From a checkpoint of a small transformer trained on Wikipedia: vocabulary 11091.
MLP neurons of a small language model. Each row is named by its layer, matrix (up: input weights) and neuron, and shows model dimensions 186-281. Each number is 128 + 24 x the weight over its row's rms, rounded and kept within 0 to 255. Numbers have three digits each.
A block is one neuron, or neurons of one layer that tend to fire together. After each block is what it responds to, as a language model described it from the Wikipedia text at the highest values.

L2.up190:127135118148173110158142124113134096111149137095122104106170105113120149120151137144124122122137120134143165082118120145097144113147135140139120117126078160122146164133142143142164144138131152161143143124124125158140122153112135153172109150134094138093134111153120125127133144160139113174
L2.up340:126124111114137160164145122160115137088116113121072114149078103105114162108181143149134102172127132123146156135137123159131124119158114136132118123128133103128142153092146151136161116133111095145127149132118098148124115195114131169167114136142102105141136131118123158121104111123125122137
L2.up356:132130103143130118158102111167108135102169101163142142119142122156129180145109145115115107187138131119127133116139129124113134146146105130130117066173133098124129147102136103122149130128092106140131133126151081115133133148097155142099107100121132161149109128134167114134145111130158153135
L2.up1223:140122096117122149133122101163124147154141115115116107126104122129077150113112148127150117159147093125152122081174165134102134134162125145112127111138080137157164117115151130134117070144134141140124144103109102127135134163115116142132111136132117134120094149107134101132120145102135145107
L2.up1739:123148080126147134131144143161133135125177122121112122134130102147133137132134142142123092140133136175136124083123096165106131176121096133142140096141088152155130127156174126123177138151145151140136143117140121135148111169115114171136094129125127150135102140122119150132149183146116106131
L2.up1741:134134158127128178140142132110140151091109110126109111106112120137138151126126147097157116170155108137148133090158178138083145105155159103124109123118068097171159140102139113120119109096115147133143156134109096122117132173131111146143175160111130118157104160139132134152085117112100149137
L2.up1862:119162104112149139164156101121102132121165110133097086124135097107124106115124147143121114179146078150162122106156115157100145116170109109134136097131097098157176149121142123122144104132131112157111152118091076133146112153130100182167101145125109101149121098126135157113118136109137145138
L2.up1924:104112108112147150155132138094099160132120142138062147153085126151084189130137151133149093123115147125144164109163121136132125109141081136114107160105103126125108141115118115123133089122149140128141134130130096160139121178102132166156095157110125135159085165103167164114118127136118094128
Description: Mid-word subword fragments

L4.up222:176138143126135122151111130119106139114138100142138159139148129144113134169101120135141144149115154149049151119107155105117110177136147147136122157139157126089095132149134185125126111174170131094112081126165081136120103136157106120128182169154126125104113145158126149108162140118081201100
L4.up706:126146131147140132117138149121155107105125103139160134133142151100083138119104110117144142170164130155165144134135097129087132157107131102116112122133148144127114138096145152147099139166132102146116124157162148106098093118102115127115111130110125197122140101178148132114105149081119111103
L4.up1063:070145153150140095106148087137145164151176134106161160134152131120127089135101165126159151135080112140087109153133106125119150125130097094099125156141127148147079111093131141113155174172174108135145126151119139091100128123118153141120122111102131153136124115156115189141130134104107141110
L4.up1716:115169067118157110127141088116148128143162126137167174158163151193096098144113153147136148182134137141148130125148157069086149133075112084117124159125204102135086154052119154128119104104128090062122124140162126127112129095097114131107115157113124129120147111145157121133112145113125145088
Description: Second word-piece fragments

L2.up194:133156129128110151117140100096122125065107146125117098164135117135116143139108199152128138139140134179108112178093160106123080095162150116123158121161134166121127131137118100117150137111125146149149136078117155125159107107125141091117158112120168141071142137141146144117139135095138137094
L2.up239:136143103146121069127087118091144130092132162155117117168087127154134115159114114128140138150130136121095124113142160105130079119105142084125132136173127170133107121104156135125124147131131057106170088098149131143174087081125101136123136131113126121057172184140145073082096149147170136093
L2.up345:150102126132136133153152128128113125143152148166144087130141123145120123114138140131146164125086142120112085173130158131160116119142136123119150129126139137095110097148135124124108116158131119123117058120136155122094117144154141135127144160114126094030129158128153119128162205111111167102
L2.up908:177157112133114119128143100082127142106131178169147125124113127162106142093092103098130102116122147183098150103118138119112084136109103104176118145110152178106106106126145100119147143133121096123139077127170161101160123114115142140132116136114127116053119142153139111123106216077152120133
L2.up1107:141105151113131107126136114104111155152140107131111080186136089134155147142118172143125118120155144123108130128119132142119142107146146127079148113121126166148099118154123138092115102139117139118137080147122174117146104127159141139109146152112155122097145158120109110133128159129123124117
L2.up1500:078110119171095097176119141148124136142139146162155100138118154175115105111176143134105150104074130126097101106096130159198112183126119086129117160110107129123130153119135098110106143160086097117160100116127137130098129139132138119090124113126157122078113095124184100125153183111117080114
L2.up1611:151128093133142129152137114140082133085090116106161095127134138151116149130159148105100115148090130120086128174129134146166097156155090096100141170128120171165123133122127122093126142129077130122116104098130132121141083120109132069121136147105150136100134160127112076121105203106130115124
L2.up1968:162172095157095128166165085087102119092155117133173106124114158145091140144126124118135129172099143161099091144101169117153105115098122143090140142126143134153132070138174112092131131107131100126109063115147164105133104132123072107093155130111129109074120126100141134106167171129094088105
Description: Noun-completing word suffixes

L5.up136:122128101105154129136131117152146114118127164148094140133159164087084142136186098173113138142137053126139123130133107119196183089145127086165084126103240107115101155180121115155156142164128127159122104120130083137120124142128098137129138154164108129066168089099131099114153134117107182121
L5.up963:135134108162130146157122140143145161123108135135114132117153174139107146132162131143133135160131104153119102108183128114195156153102077113159125117118069153087108131163118116158169152158116106166128137122159088140134136146116124148172128125150118142163144080113156090101157152123131120131
Description: Word-piece continuations

L5.up1287:110134098146117105139164154144147141126105138145094127115112093158116099151108121119092103128187187060103116138144079158150101135147143165113117142103167096108101088094114105141100129148090070139137142134103176110149111098100098138164138143112117153103084165146194133180129172116107124116
L5.up1912:108142107121159145153155156163154131131098160164081143125097121136124134144154145152117127131164146102115122155157116137159136111150131182103098125113079087140103109149162122125136141145125116146175152143138156122137149167111120123179114159133117147154111147155204140173139172115139165112
Description: Mid-word "es" piece

L4.up54:133120133141091099174119132096106121141175175162120126162098122100122106112137123117121111097118156125131113148146114132142120107113178174152135152096078140167108128116139120103101133142136177119090149098146116140146132149153131158180061150164122124137094117112121135167103126060111133116
L4.up374:167118124125095100124173144133104143136199148094158107152142116115154099140143146143118080111140123094160116071143130137174139119135110126129109134115194175127103160110140121101085143134177140143160132108134128170141159074150124125144093163139131120104118139169156124157103122136110112130
L4.up1206:173098081129128096100134151110117118123159139120152110146111133121165091116134155156116098106078126096133083112143150067120105145140159158111129153113114129143152138093132133137129173163161130145161161138168137128145134107171128151167077145106108127097143112147152103150112101102135105116
L4.up1977:160143114138121132107116153099122147151160156118135119107111097143125113126103145117123097162139102106118115124139143110143126139104126137120109164104133145141083106150085155135095126154154112135148155148108108135162148087180108127140119152101113129159137138175160091174105131079119078136
Description: Word-completing suffix pieces

L4.up220:098143132097157128137116126086126115139140101143106097120085083101118135127148127139130159133145123112130118095144118147118141099126139136107095122129092093121066159198119114068155124139154138143144140116160117143177133150135153121142125169164085123163130120101103174118129101108116121135
L4.up561:122133127130131136111122131162153119120125127147126129139145140152115141114115134132150145110130144137125143087107072127144133135152100123122110132123162132096156169137084155176154118122097105123153107113117147091099136142086137148134163123143129135024126108113107128093119121146089106125
L4.up995:129128121132187186089145148151162150104099143144100127142152129138109137101121124101143161154145079129129170096136099105094149120134097110136125122110135134130115133131090159142131136090128099107193162129112118132123162139140135135108151112136117141065155090152129124097104156111111123137
L4.up2020:131109148114100112117124093073108113130101129123123085170113123127134090107118106145150149133135119126092164114119118081161130115146127172153102118129148061114094144145101125120163169128085119113152113099150121104079118134128159153158125121125128119130136141114126131089114104162103131109
Description: "in" before numbers

L2.up115:124136111172160134098158149130110170126113139101139143155158119124164118099140155135145174178099128151101101109150122154117176143147130117119114169156122150090127139098103129115154164129147068128087112099170174125076119145139137104123130122110111083140137140102160154168129131120135120081
L2.up182:153126129107157165121159154128180161169089109142118162111125143105093148132114113136078112127115133166121137159150129127157128070138157113085148143133132147118118137102086130125091084143136178136104114108152129098136130152105126132153111094158122148137100132138133108103131125095108128096
L2.up204:135129102121095136112131124157138114162104178149148152080133099115138133111145141104152139136097170144137138119120119158103172119060139179132141099157160109097099131117113158170082111121122115148116114115110161113104185105085148102114126144087118122130110150164070138115133163135129141109
L2.up642:114170139126145108069159115110082149165131086142177138128165135105125106125109159125118140133089134100122110130140139098118122177207149104113118130099152120102114126068155131105109122130132105138142156162150129093135153144147151142105118082107129129125112131114122159132097158123162122117
L2.up1061:170158151120097157136110154106128168179125143127167165153116139125157097129125107137182132173073120143104075121117125123128136148077158120127182102150125101068133134074123173117136144133151097104107095182106139117128156119096162119111151159159091103127146129116125139141121137124117168056
L2.up1300:156164111104144096119150182130110163145164117094157160156167136164114157112096163086148147151102131133072128145118138154122137136145145111129157138102135153129109120099170109150173126146096102115146124108140120097104172135130131116151110101134105126133155116149094112128133178126144150096
L2.up1364:123126099114150124093106100108091128139091168124126118134100115167108116135111156088087148157058115150124115134152135141172132115143119116134150164154154128136144128124166124161137113099146148157119106113116117097133101097136133113113119131145160150125141173113116083151089160116128123090
L2.up1738:146187115100146124101130134139130092135125183132148134121129114138118129121133122158108140173102119153105123151109117118119124120111106160092124123130131155090131138087112120177132155117122131151127120123144166129100149140104145110097094138147109096123111167167140124101127182082170158071
Description: Mid-word continuation pieces

L5.up172:104118151108124119074110143136085131119114097125147144170160140159134105117125129181104156168101150139135130159131147141118090145136123096107116169118130127172116107100160152154125184091145123122139123134103098107126148156090123093140168145133163133109176104180126124082144144087114084098
L5.up763:105174109139160118144121134131135154141096119126151151134125126149113132133113172124148150130112138114076106128117175123100139135108130111077135133159135118125050143122119156145144162139147138110134139121166153100112116114115135100131150136161153114118120126110118153131122145128108168117
Description: Word-continuation fragments

L2.up528:159177120126160152142147106106134124132107108117128100130130111124132156114119121130096148150155109113150128086125098140126152085160138141112119123101026153109149123112157177123170125144135112139140134101078107179145111177124138145138122151122086149160098110136117162102126111103136112152
L2.up802:102142117144143150166150117140110135142135125134143105098136152183099132140102152140143111167127083124151129105137120100124141115212131144146136074114071143128122152115149107125188135154142117160128128140127094146142117145123124171134098125115106126132112102148137139074135148127190144109
L2.up1037:126140121160148139158137084136104139119074122143067116099095100133112123111131122126123126163137105104126132111139132129052142073150123127127128105097061161111146142079114156163140072127110116161102124130116137144149114175112139137128118112137098166136117132106131137101107116099121134136
L2.up1076:088145122143148089125157130148133124114166120117124131113125147141130135119084121140111119150115114124127126103118096122084117130122112123165122092131096159105110117137097105164174117159141128148097131125125137136145110169095116166131112133131156137130118133107121138123147161160099106095
L2.up1408:111107117129141137110157110166111085121131141133073105112113128113109107153143174116142099163147128135162127107159131137075130148158118090102128073130149160138155142115092105145169146104140130145119130162088093130131086140103129164165128138141114116111123123103140101082125165146131159138
L2.up1424:132159095129152131113157116109141149133129143135137134119098140118126133128090119157149121123117108121148103104155101131058126118146118149075140112108042151158158114118164103141130071175172130145124135128109139165157100141144170132110111104123112133129091089118108128123147147137160144126
L2.up1521:109150135131153104116152111117130089150171107144122149131127130113131167130096141159125123146142102114135127076125108133092108132143106135103117121136038143123122150166163124143181143142165106145121139116120114160155084174135142155121120126136117119139103112135106157111156146151135132144
L2.up1522:126134145143174111120121115097127124139104111157089180152101106085123152106114150142106120126162118110142111114149137136096140100096110148056088132075106103132168133121138157135119130132139094124184121138090121118129110173111134125119121165092119130132098113108170117121127099108153163152
Description: Year-preceding tokens, biographies

L4.up1402:151117102171152125097145149114090154128143111166128110146137142172098177071110092133122122128101127160118110134112150137077121176130145134133125163152140121120124163092133149130157128134120141137121129083124077130122115058119118112086128128153129149111170184160145112108133102120137175134
L4.up1466:144134098174086128107118143085082145113109134163140084124107120096105118136135120133113143157142151144136141119171112103102140148135168091159127120150140115162131113097144144189102103139129084113126097108110093102118127106122110084122127152111102120107122149130121134127121141134127162147
L4.up1561:143155122153111136112121124085116138121092135165123103186078129091123115155159114128154146141138120137172100134144092137081152140103123145152153078165149111102141167086147129138144089120142121105122103092161119104145103140123093117154157159137135091051152168197138102144130148115169154110
L4.up1807:133124125115113126103086136125092129087091106181139125118146119106097097129152111118147125101090098082127092130153104153125159142131132163143141133178122119107127150065120163174090123128122125147122119109130108135126123132120137122122147179136173192097145116131107120120113157133101126129
Description: Plural nouns and paragraph breaks